Weights of a small GPT-style language model, trained from scratch on English Wikipedia: MLP 1280 tanh GELU, attention and MLP in parallel.
MLP neurons of a small language model. Each row is named by its layer, matrix (up: input weights) and neuron, and shows model dimensions 224-319. Each number is 500 + 25 x the weight over its row's rms, rounded and kept within 0 to 999. Numbers have three digits each.
After each neuron's rows, "fires on" lists the tokens most often at its 100 highest values on Wikipedia text that the model never trained on.

L2.up387:526493511455512487502489495468510546517511499495511493478460535503474468510514497488507527438500494491477470552437456531476477489570495465498506513487521501500502499514524524494468519525497459493438503479510547502482496509519486463493526531502485489493440525533475498502504476495492496489
fires on: "d", "t", "ent", "ng", " har"

L2.up1071:500517528479491499503551494474507513508483482483483457506548522478495530497543491514500505538511490509483505487531508531515500467462493507522524491507522512516474522496465473569509461460494548472454482489513530489504529525450522443503498521527480526470497544529462538530556474500449486532
fires on: " of", "at", "d", "der", "ing", "res"

L2.up59:496501463511489540536522463519502515463541448509495483502510529517519495509509513512527496498501541471462513478544535481505497522441494511519465478513452472481465534473496462535562539508501455521533512546473491531481459483474492508473555508486512524525467486495516532510504472503466487487
fires on: " as", " Mac", "y", "or", "c"

L2.up376:498485508452490479481472513505520472486516497477468535508479542493489476472502501535490442447502472528478490505490542531543496474519494486489542514507504514522507535457480529457501504539509472498534507517549512560446469511532505450488509516506479527466492483544477523474514498472478472529
fires on: " most", " may", " which", " Most", "est", "ep"

L2.up479:510486536488559470483519519456501480485495587482530471487506481542507468503524453485453534525533439481493494490536494501546514506491496549498467499515508544569505522552539477556542507511503493495451519475470517510489486557534518497480504489534493473526539529483502509507505510520533512505
fires on: "t", "s", "end", "g", "ist"

L2.up288:528510511424465504485455528522511513488530525518464540512515477477492482497554495518491537489517506509508486553512529492448510523527499508485464500497509513549508533471490523494503497486536523487428479464502512435443446519502520511488501485506508522490447526484529473500539466503482468495
fires on: " of", "s", "es", "ic"

L2.up656:496528495534504511443447491479473457496487526487514534538521513519473526477544521522523492500455495524479481491481540522512547476468521506473475451523495477442503502495521540481485571497489481485491506521510492542509480479492493493571498476480535507479505505532504503483510559503509508488
fires on: "r", "l", "al", "k", "z", "er"

L6.up201:536511496475545457478514519468491501482480467506501476513496472501512495522501541474480548498487513514440483529519502494516504523523527464484495450487504538455457523510507504507478492490517526509493458520484479550441491489540556502502482522506495458521492498478546494490531458485502491525
fires on: " to", ".", "ing", "urn"

L2.up238:504494508499527529506465472502493498517498490497551474477478508557476502512498539493480474534458487484478509476512537484502506530473521512520492502460502473535472519489538511466507503468518526455469514543518478505516499484505507502504516518499501489511498503476474462538484518535518508550
fires on: "ed", "ive", "y", "ional", "stic", "ment"

L2.up168:471506526485480538443498479544504435519518512524496495500501574460485497484527509521504506537499479538479466509501491499479489498552501471501503475498531495487510501480496469483501497483533475501477488488466504507473540472469500489456503487512494500523504508468576487525491495500527523529
fires on: " \"", "\"", " in", " as", " into", " for"

L2.up620:478533494497517511518483494483527476531529517510520483479500472490526525493508498531513504514462484485503479500490466488539539447515458467433501491602530506512509512513478537472476537544513483512484485537505473522522539477469473482520509515477502532516486473509499504500537488556453529504
fires on: " these", "the", "l", "omp", " each", "n"

L2.up272:482510526464523486515482485506505460489506484489512478537550538501491478485465478500506500483510511515479509465480560513524527519476526490488531494494500517507516491499515543504501502528478544474519466523488520536473530511483466471479472513478489493512548511534452520497473470472476479525
fires on: " first", " of", " First", " second", " most", "est"

L2.up38:524504471448518485496464481490533509501468479504493500514487497501518505509487513478538491485473526510493486516553523465465483521501523466472472528541449489537501531499461493481497528509470496456471498461529461534518512506499478490466496505492509534551521477538458508478495513482516511492
fires on: "c", "g", "n", "l", "ed", "le"

L2.up69:532476469497494467502498547469480487471514503508530455504475514454525476512548518484484517542527478481503498522496499481532530501511486490464543490489505490497548536467537483504441537462463520523500475492517454487495515505528515485506465500498483479523491486501508491502448495473501488534
fires on: "t", "l", "ing", "al", "go", "ial"

L2.up507:537487501482465508519494516452494522514484508532529526504557480477500494519475478497487560491488492488505486480531532469461480498504511528518485492541441476505515481525474530538531497498482484521482550468454505537534493548458488460496514522537485480474476517495477489491533546495509507539
fires on: "ch", "s", "k", "l", "ta"

L2.up30:518508494563451509517470504502496515531488469484474506488509522530505482522481511507476515492486526498473486510496550489549510502507489473498532513494507488474509501507462457497490512530504495483486527432493516510448520535516474498512468557495506478492530489489491519452510487542498492503
fires on: "-", " re", " resulted"

L2.up634:493484513524491491508537500472497436495488502491510484481458524531489505522506490467531496473532483479511469506538458534479495502489513463486493476486456497489516518511464454524513539530550507543488511482480499499536477546525510465478499469517522489517518525551518519491506492483497472500
fires on: "s", "y", "z", "al", "men"

L6.up336:495500497503489531462475496484492523499475534493545461500530482496487484478531477452547524460535520540491497547486441518522480496470482474508503470521490568506538468504475468524519442517483508511493511547546496460552495527529499482460506523497481475524522499516540508541512528502507509482
fires on: ".", "=", " |", ","

L2.up393:483498520529535534501521467507521541509436534476526465492540516520472520489516499527492427485493493482458490535499554480527490492460524510471530543477486487485483490472511547493460500477478506500512504490485546480505468502509524534483462516478468494467503507469509545548469447519472511541
fires on: "g", "nt", "y", "een", "or", "ing"

L2.up1061:514468552544506481514522484499540510498477531492502488513533520510472549515557523498530504492470519477475500518492470502483463470491520483479502532510500487466513524471553515466528513464492502484495502517504483507486491468545487512462517521514498492505509485461446530486491499538483467536
fires on: "y", "din", "se", "ll", " signed"

L2.up489:497522462473482512476464499497463492533509483478488525517481494506492533563511521498510462503485490537494511457487518523500483488503464492471456492537495483492491510474457452478443503485470486493511451468490516552531489519546501516459486544525518432531527486550487517483530515510495519523
fires on: "s", "c", "ec", "ed", "d", "men"

L2.up75:532527527503559467530482515500529502466480493494460496504460489487505447525509525462468520453488478483493514490500494544496485469482503497521534506494507433512499554502495466531515520516478512512528433485549460526502508492477543505514537515500512498473451527515519525521505505489485499508
fires on: "l", "si", "ti", "r", "us", "or"

L6.up440:513505509559465504522489479540474494529515529494543499492508487491492518520492490498508485519515457484552525487517485481490502491484522521515498487491488486522517520506506523514503473504528522492407496511471498473537520490485491535537489523475514477523542486501462510505460479519521496504
fires on: "ti", "=", "abi", "si", " '", "ism"

L6.up422:476472514532479501514493484533529468476513503496498499511504474497493497465507413503474506493533444495537490527506503510515531482497476446482519472526496511493487517491461502502481469493542522455493491468505498491528468517499548490533495547544466508458525509519564501527485572505482525512
fires on: " of", " a", " such", "'"

L6.up810:449471538467519511495513496504453479510515493500472524500503463481530479458484540466457498461470495518518483496459542467500533457524507499506576544486520498497506508484503480522474527435477518498513486485522529513478476526499517500528528445470471510530509457474512492494497490509480528523
fires on: " not", " it", " It", " to", " him"

L2.up864:514568491541493480511500472522477514489507469471501503498523487482564541515509497515480512490491527509472491453501500520480489509494484468505474485527500505503543482496488495519514523483472509490490504509521486492507514490497507459526511476466512450473498532534510515535539471493479526440
fires on: " to", "ed", "row", "im", "ow", "ur"

L2.up195:482483484498510495504472512520552508498490477491522511451487518504478455503521491460483450500518512481532508483484487492477455489527520481471473563474504485526545523492503474524468513469485526552456506478512514489469527477525515484553541498478522500468482530525523497508549526485502482526
fires on: "ed", " gra", "d", " ed", "l"

L2.up434:572538509502495541520517539498515509535541524526528486493540510467480507466479503487493509539492468501528514545443519524529531494510521475514448542522472480488504438491481460535481500494484481510453515481469508457512472518457529444496440518536487520492516471505502455438482465508491487524
fires on: "e", "t", "ch", "ree", "d"

L2.up401:476565497500497518490513524490434551554518497499444490482508503429469532514513497476470491507498487513477433532489521478505459479512517482530479495485509466527478499496531516499528469469492545515496491537494494461459480480486496510500479494490561541516520496461514536513472500509497502461
fires on: ".", " des", "s", "d", "as", "ng"

L2.up139:514496493489453522537492489512509517472494496527422500494539484468496463501550477515529483513491471526498515484495525516429509543513510521533498508504501526497516482469500517496506481511537541556495496534524515511514532470511482484474508477507483449529461570497483521493476517527471509467
fires on: "r", "s", "ed", "n", "ns"

L2.up1113:519453508499489490478483487484505544503535506499461472484528530552508529483468481541493501483513547492491489480485487510493481486463509449479499472499490524510495513495519514471534491541558460501493546544463470514539511490500446512483468491525535496490513504494510486461486525494497482536
fires on: "l", "el", "con", "d", "z", "son"

L2.up379:485490523548481463515500506500499494479487437479506499494487473479500507522473500481476508472484492474486517492512467462532500491501516492459493509513513544523497468446514518507512516504485492488488532478498500562494531498508485521488487502540528496481486543519497464508538499538528494547
fires on: "'", "al", "ly", "ial", "l", "ic"

L2.up46:501513518532448500475465489511512468487525501450523496468510429487498497522514496519487500496490526494488490523554540516459512492537470503546477464463496530467496498520487538502496495484500479452494517477510531509512528514515473517500487503518501542516525503462522510502506510517504489497
fires on: " so", " over", "ng", " as"

L2.up1255:513531501497524464498479530482477479506489494514514523518520435510500486468459468474462501514490464459528533482471511569492491450510519493465510512468486542517561493458511517495496455442478504487516501509490483490475513509498535499491512511494519502464504536517506468463498469486510508539
fires on: "ed", "ted", "d", "e", "ified", " closed"

L2.up1246:501500499543471524496527543510494520503536465487494489502506495516579535518518448499540511483463519503482501496509492471490512484515482491486452519536488497492473540509541528503504472491491472487528527500540463523503518503456508471497471552533525494494484550519485485508530464544504494534
fires on: "le", " re", "y", "l", "n", " Ra"

L2.up51:534510482491489512544540475475466469504454497485493502479501534566527518513517510525509514482548463490495521502525512519486502483498456464512508488492477503480511529507495489522525492532492483481490475504509525449496516514513502473479485497522449506527473494510530491495506477541471485538
fires on: "ed", "d", "ated", " taken"

L2.up289:516482508518498537475550486533549477495507500472486506505456522498509514514483484490489453487476483476482480483492515521508483524488504497485512529483487494529543514543533472501519529475570484538526524504489516515498439539483506482493491479492469482499509541478516466500503470521486510459
fires on: "n", "s", "al", " Korean", " British"

L2.up985:500475518471530485523564496494497492480515509536518500501477490481511467519503518496508524501507508523511559497463500516482493520509498479447440473533496566488506472454522494545451523501514499495489526484528517497528518532528472507514540452496503458544520483490560507449492493508517483509
fires on: "s", "t", "al", "y", "d", "is"

L2.up706:532450547456512476508488533488523468506477541514457535527505483503492501500500543519491508534463513517500494489496549517503498499454486498501517529489495465551521547495488503472441530480493524500481470473514513537450511456503511508491511458523502546482478516525524511515451473498537526494
fires on: "s", " of", "ern", "y", " to"

L6.up678:492496501498467544496472533469459511507484505526493518477491510511515503523516479506485498488482487486481480487503500559481524514535484462501507557480507532489528456480474447497490495496458489476499506467500507470500532492451511461544512492527525492521507491481503528567501548532513494532
fires on: " was", " of", " as", " is", " ent"

L2.up1264:514455525469527515514493453505519521479504505476471508495494464519507495508523503499544509508461489512510520512487488526509487516439527494449503535501503474468500479514523512469486494527487537514500487492474477517456525514500446490483539479484520444494489494476507466479500510419545481499
fires on: ":", "p", "day", "ty", "th"

L2.up680:536549502455503518486571517496517537470489522478547471482524547516511485533516454495520490543485535489482510455489501506467507496544474493524521492495461514475479513499467516447505516525492477497473518510477515499485479508496506466481491529551459490531471540479490512506519445490510561513
fires on: "d", "ed", "n", "ly", "al", " began"

L6.up474:484499508465522500498455464490477483512510499525510523477500496528491481492468513471503497521487500485497513536494464576458519478478492476490497570527478487541550502522500466507517539484480491507490520507444463523462492482494527540481487473519545525541510488514490448506506535507507472526
fires on: "c", " as", " ri", "ru", " part", "o"

L2.up122:518505508545501504500460479520485485510513502524462483509512522492523485452556525493506434513541478462463519511477523462504498453505534496487553543462468469488487511502506499468453495467472498466467542530464560462500508478509509546489533485497566530557534494486514517491509496489504532531
fires on: " e", "ing", "l", "nt", " interest", "ir"

L2.up250:521519431558511450501492547540480487479443489497498461476522515453545458541489475507470476501506490495503475496530480486508504482508471477509494493510488525483498502523485461500497542498473465535530495507528530526567484520472454498505512517484502506549476537491485524503519492538547498457
fires on: "s", " as", "er", " statistics", "y"

L2.up1190:516522516454494473483491506506477574474528494484509521515501530541530464497505484494514515500521529513520477514491533526519518533517509506404515482523445526504520517473523486500524516482459477479485530479485490557467513510519498490482498475499488515529481476508513506521498481490502491489
fires on: "l", "d", "r", "al", "t"

L6.up335:483518479514495520478480521543496470452472526474483550473505513503487501512504528467497470536536426493512522478498457512505523496488464439480474498479522508503531534514463536511469508486505509517472458471525478441530540513502484517497484519502512517483506486487514506516517486482528485497
fires on: " of", ",", " which", " after", " where"

L2.up55:491467497471505484503432489492505530523526450480485453497543464529499503500514497505493435520448500492460481489530541567514513476490530517464447465503551450504492534534541521483508501530491518532485567477503576531513541482499543493502457481541509489506471479525458533474534508506484493503
fires on: "ti", "r", "k", "l", "hi", "ition"

L2.up1270:510465507514477523515518504539498510550521469466495493566520520480483505500508541515509482500509489477444518515490502490469480484524529482518495515477503478522514516500488491453548473455521492552492512492482524521502488488481564481467463500488521491532511484479557513484505474473484505509
fires on: "d", "ing", " to", "n", "ed", "s"

L6.up11:481496488483534538446471482496477500486525519484496456512473453534508525496506485494534505516499510518497491525490501505550509533491484488478489497517495515483483470511488528489496462553503539514448477439503495486527468494514486517540509515521468515523528505508494520513504508492491502457
fires on: " the", " an", " some", " |", " his", "="

L2.up207:519496530493474470506511463494514500501504553519455509453492427486484519501507489500473489508460490479548514531493478470514524498522511487522519494488511503505522483512515444503519513512536508483486515517490511524498490483532479535463461475476476546533523487497531501462497501498573535479
fires on: "s", "t", "nd", "c", "g", "st"

L2.up449:514486488469518514492504483467507538485468518509466531488509521547517503513489489462487461499528493519490502506524515481519509490489508478465510538520525521485532499488530468523516472485504461451513535524479498520474521515471487503501486471455507503497524510473488458504470535491473521480
fires on: " Mal", " cor", "ub", "z", "l"

L2.up1249:495484491523482528468530462492514520508510457544519535509491479511465470508486539470468525520526522524471519516516494524499446491509489551489471467542566541481480537504499480517464527473516478469463481493531498521461474543518495490478472514505502492461543500485468533518494501503530461489
fires on: "lu", " There", "gi", "bi", " place", "s"

L2.up1191:471510537538486504513528491461502443513453471557516508489546496545508484528537507523488535489499512504480479450523495516502523477487478513481512518517549512501455525499534496499493508482473463477504481495498474498510469510504499528469495449482465515476503506486502479546494486548534496479
fires on: " |", "|"

L2.up1171:496490489508522484483544530476477500522491469474531508508494496513492498477452492475496521474469558479523487516510528470514491530464516521501497533546508456488465520532481484507501485500496498481478497514531506518488511475483502430511485492500489448486465478476523486525560449533502502540
fires on: "s", " to", "ing", " from", " with"

L2.up949:501556512549479545533524513506497510505525498491483521542488507516499540505496533519493475486522559496476494509492521496484487481500501502550495498493516476555438532530505528506521540482518544472517495452456500478489507473490513528529446529481493466474542494500458529487501504485446504528
fires on: "s", "ers", "or", " laws", "er"

L2.up292:527520475458519483501524505507483489477447504493507504510522517489517480466512527453504473477557530511484455473494515529532534523508474482474539534497467510496499512471493455484531483509506484527496506490489530503457517522513459493516493542470481507550464500489462512522560495503561515428
fires on: "s", "z", "d", "'", " of"

L2.up1051:481480490471468498494503497466478473476529457539506473495471496479525483466512464480520502517513513503485496502513465509445512528532486509472513499494486523465482536457494479545518462505522501473554498449500461488503482531444523483505509509530561485510463528511509511500456525482536489534
fires on: "s", "X", "on", " of", "oph"

L2.up54:493471554513504514510510546470492479530506508531434521504501518476505488499538551475506491557476515480478444498451501503490509443531530510521487559429495472519505521512526495537504508491516484487507511475512538513474484486490537492480478502457499504475514506505471497506481542522518498487
fires on: " of", "n", "d", "ern", "t", "'"

L2.up524:559496541525507464512488462525476520510478511512537478515513498518492495485553532483478477514513477508481514485506528504469486525483489485504514476488494492496523494506529512516450523520519487496446530526542503485476498537517500455513491511502513488523509511486465525502487509459546466514
fires on: "ing", "al", "ting", "nt", "or", "osition"

L6.up78:549480523503442482536495460498478496489509503502492482488493522426480439526508477505468520506514479507521484493505490497489483519480491494511489495515487525500479473500505503536512507516531519532497533460537536489486527518497500508489503496468515490487463484498521478486506534474464530471
fires on: "=", " =", " Opera", " Air", ",", "19"

L2.up154:520500501489522537513513481493474477546525510459482508463491488568542515539499493491484468472462491492472499448510547529542492491468476494503551484506556479465506522527486503539494498472517541476511503486517524483450495516514520513465500490493507516492521507532497486488509509546521488480
fires on: "-"

L2.up987:542540495518468530521535521544474519557479436491476458520500491505489433509558480530478478527489510515483472521549477468464482496484481490519483497496493502520493498532473495521518438470450512452456508503513501489471520517534547485507509496517509490508504489547510451461493507483480496501
fires on: "ed", "d", "ing", " bel", "."

L2.up970:487485494456479511528546540525569525492508555523547504506555504489500502470547500475489513491537476497477513485514495470476477511496491516488545488512517480488506524463539479523502445499544468497467542522530480518480499518510554472486503499537504534479527499509501498543525535517457519526
fires on: " of", " des", "ter", "d"

L2.up441:496495466476528499514571517475515498479514531537485541498509484474488510488506495458513539499535507509502550496487491501472486476506532517521489506535488482493483468494516535522539470501517484496534540491464509515483433526515494496537482563491521497489478529489486501507451524476520514509
fires on: "s", "on", "ers", "er", " of", "y"

L6.up886:478531496494520538504503499502450509525511505523509527500527464549482473488522490522502496529490516501485504528471523510523489500481466494520498483487569496548481520544531487505487478523482516501503476481522518491523486529471543503522515485453477514528542457512473534533515476494484517478
fires on: "-", "'", "{", " |", "ns", " Christ"

L2.up898:504514487500473496530500518502512527474494535468486522454542481452513478531501467497509492515462514529539465501564469475462524528495447499548514475505485461501516507518501523517512547537571529496498516550483537515535495501488555479535523523474475537529482547494503522492472465501512504496
fires on: "on", "er", "y", "em"

L2.up194:512501490492540468504516510500513511484491478491476467527471534508517489489515519511513533496543513514485502473486469523482517489543480482464518494488500532496501481529463489491515468489487535506520462474483481512491519529484496480527457520493502484510453526549500491494473494471513484485
fires on: "d", "ly", "t", "n"

L2.up646:517524493474492488514506513452495529484519497522504506515506488485505518551505521469498492480504520529533510506540503452522503522524491544491492500503461539466473442456456444516515518519438486485545458517505466491505538558480527509452499488526488444503522504487507521528507481498527513502
fires on: "r", "d", "s", "ed", "l", "b"

L2.up891:525475486494552505517492529507520512507485473519476530512521519529547511460534517500498480479530499499502492545504475528515530515487540478477496473476480552475544481467492487512510531509507536435479481496487484539451505512506482485490451521468486530541506487488524534540538515485490486485
fires on: "d", "s", "al", "sq"

L2.up437:515514485514510525517479471500476506508554473504484494521504472527511496467512518517522497498522546480472466497560500548463480518539454484505483489514491512507509513558492492504521525499520499488479500488524546519500496444544508516516469483486458459503469491497458450524501524482474498497
fires on: " as", " so", "ache", " code", "nce", " too"

L2.up327:519543535492532513451535497493520470510495513489473533512506557500521497516498553512506526485489495501517502504493525481512495536485500501511502510483519504503520477486504469493522498461472517525462494478506513498432509487469465496527527499503481495506497510498489505495503514489531420512
fires on: "ni", "ki", " mi", "d", "mi"

L2.up645:476503537490498523503527491481424508476460539504527501465489548495494519466490520497497467527543531525416505530529513545478507523491492534552516478472547507488526529515527472537496449533506508483537452521512517544532497473490531515557489492540515483489487473491485526457509480473484516495
fires on: " of", "er", " up", "ti", "e", "olution"

L6.up2:509513539508478484504497518496487518484497503496463466523490497526526534461501500509509502497533511506517517513470501510482506496524490495486458542517498486497477547500468525526516472481516534537498487486496435489516458503527494502502511510473491493471480537459474518520464479494479503536
fires on: " 18", " 17", " 15", ".", " 16", " 19th"

L2.up1131:485526505493502564505497461516496495525511550479466471488510559504529511481528518505535533492520488460519461466453510503462541490498415498487496460517535534525500464475502501517511505516509506506496502528481545499517528477444503524489506457545479487532515487481507500480496459501498511540
fires on: " \"", "{", "\"", " “", "["

L2.up831:488485485434525515481502493499477456497523511520494489517499465507519495528498478494476484463561506492476504499479501532489467502538531475469519499528552532443529499497520516495491551488484507478529561483503525514516484513469473490492511504522506529532507487505479512498527495475533480528
fires on: "-", " of", "ing", "ck"

L2.up550:530499499525491522515503556510534529494482534488498490494479531487487461509543497475525525499507482508555504463526446481455489513483460473466518534547530515536498503481476465492501482511450538500502517518525443493492495504503519496529512497510471497489502534486515499524463532495539503484
fires on: " for", "ing", "der", "n", " on", "go"

L2.up89:499532452495478484486565496507503492525499495500565553509540434498512499507498537538430507500508516476499497476476487489466530521493513531492545520520458483465513488507496507529482503487488512486510488491479498510494484549502521507518529508484520535513521474485498497518523510495517505501
fires on: " of", " age", "s", "al"

L2.up1267:512523515505500472511471518509478490535481476488512471484494495496483517476505488479492564496472479550477502505515493475520514525506500486484481534534508470503471468498497529528495530497437510483507539524551476486507514471488498551500502479550495490477459498533526511502506548471487511497
fires on: "d", "l", "n", "unte", "r", "se"

L6.up59:493494518511495507455484504472493529488480453447525502464484487517489478521459506476504473467507508504515513502481494517482498516534501482529538491498508552492500494480457502485533502522466454497517497519469524524499474513559535484506538481513503495493502535524536498497515550487471534476
fires on: "=", ".", " |", ","

L2.up335:501496541501490496478471494477481507491515507531466547479501498492510507516502455481526528493471498509531486460523521477456475509543535511503542515493538505570480499507546498512512540468508480520537522519486496500509505495500479457475524517518477498524494510524482463509503477514517530475
fires on: " of", "s", "ial", "r"

L6.up31:501522565486496513523491493494451579508458534493479530533504466488523520458487503474450475492530452494503453491520530469528487505514547532510514523466533445524508500536489489499502460503465478468531500506497515540524531485495491454500536531504514545492530474510489502493468504518494484476
fires on: " the", "ti", "v", "ani", " one", " of"

L2.up982:523452494549510479491494505486531529460534440474492490451487511499557489515501479482548539512500485535489496499517474511508490529520480483480510555488501516515493502502492469501467526495464490548529562471545530497517499519495522464511479523508490485490516469489471501511494497555520515538
fires on: "r", "l", "s", " of", "le", " between"

L2.up1126:477523509514500514518483494493473547514479463523495484451481513517481496497521496460501500513494506508491509525479502489520478500478464504486511490497510537487458474520495478510439477495482518453500576501518486500515507507446474511516511490469518511519467485539545537490517544527486533492
fires on: " As", "d", " inc", "ed", "l"

L6.up525:495485535495516547485528497471531453470462517525495488477524510510493497516492549484498545475515517513485482468489515512477517496523523503488446512527513508475500477484511477460506493502512523451484551506515448533462503468535453516516529484499527507495491489493473505516508503530490480513
fires on: "%", " mi", " m", " cm", "mi", " in"

L2.up742:464470486521510516488478550486482471478487511507537474500480479480509495507511476500524496526515526459527501505531478504518503498507517527436490473536535535483501524473475488521448572490528503478480497523543514497517485458496487500519496470433468532529503485507550465465540532474518468504
fires on: "d", "n", "st", "ni", "ed", "is"

L2.up622:468486515457548519455490505479498507488481467509489485505494484509484478516504556504537534520545515495469514443497519498507516521511495520493494488498493491459467451501503512528497477454491503513543479526544505476501533506516510518524527452478464499481528498522522531507496537483504514477
fires on: " of", "t", "r", "d", "s", "ing"

L2.up316:484459548507502504493520521485494532464535548493476464485501518466486483502512512460519503504501513514489512499511496481473497512492470492503496478479494498492518519479539463494524526529514474512463525439463519509549528517551426519539508446521461514522493476461520484488504512509531525496
fires on: "s", "h", "g", "t"

L2.up635:508523489523532512466487490527470489479491526483526515449505491505469507544495468480517530505483476469465510524519504492503470492474546517522543523498473481478479474481453480492492499504487506486496499521540516476483469556523500520495552535510527495552510519462545492502528485472484513472
fires on: " part", " cross", " single", " arm", " cas", " sur"

L2.up911:501486492540520470475464502493489493517542495479494491486506451543528479473518487426471478484481514488533520471545493532511527536486505528468512533522484495547476539458473484510472512553523508505518507522535495553497508485517496476478463539518517434541505489480512497543484520484513524568
fires on: "al", " conf", "n", "ias", "ic"

L6.up1041:522424507479452509541530433528508522508512456446542465472505487492468476542530488529524443506526496488494520517510504533535503519511503470499552488487443539505512499509511543479475470509483469468476533470544506458489525527548475518496499494492480484487535454559464515494509500459504495559
fires on: "=", " ="

L6.up824:506544497528489525480541486504498533499494522487468490473507515508491511558492472526474470498477509498509479479501478481498508492475513471486503494543508504496506481518504523481479510517533534496447496459548528515494490464550453522532499496482502522471478521465535478487533516499518512508
fires on: "-", "log", "oph", "rop", " ph", "ter"

L2.up793:493485504525469505501499487456453517488512521483485507503499470495521509506534527479535499503475495511541489488533459498502520495521534513485485518483502537544494500508481480560524534454512509502497482565510542521451494501490512465497477484505458550497511520524503522514510503497530452514
fires on: "s", "e", "ve", "te", "nes"

L6.up480:492520498460477513509532470535474527472535466469493460518468517557508502485482453472495519500502516447545522442471493504496500518526482489485511481500499499529499500476526501511491457465523554451516511463516442482479500477505472515528451543507519459479466494500452535506454512500488480556
fires on: " 18", "18", " early", " 17", " 180", " was"

L2.up41:527479532540488527523524468464500505460520487499526500472523504498531532465543517497472487501498527524456490494490503533492462502494466501486487443521484513485476477451525452523492503513488486526519485556507490492520475503464483516516451488554491544533500415518500452519481489509521491484
fires on: " as", " Hamm", " Mac", " Kap", " Mik"

L2.up436:496539515522464525451465497513491479505500505498526517553504496496488476513487522492502516451530494509484551471508513504489504526484484468496548474477493543492511501503521549484493483481491486528457509499516517509512530501503498482564485494509530490533486546525517492500522512511471534494
fires on: " of", "ing", "al", "ng", "ting", "m"

L2.up467:530484470450526490494556459493498463580505498527533512461521521506476444497466532495509476490507495475500492487506471498529532508483546516463518558476541475508503540474500493528513533526546501480501504490450564525515489474507521469472496492481474511457526552485548492476523506431493508511
fires on: "g", "ed", "s", "y"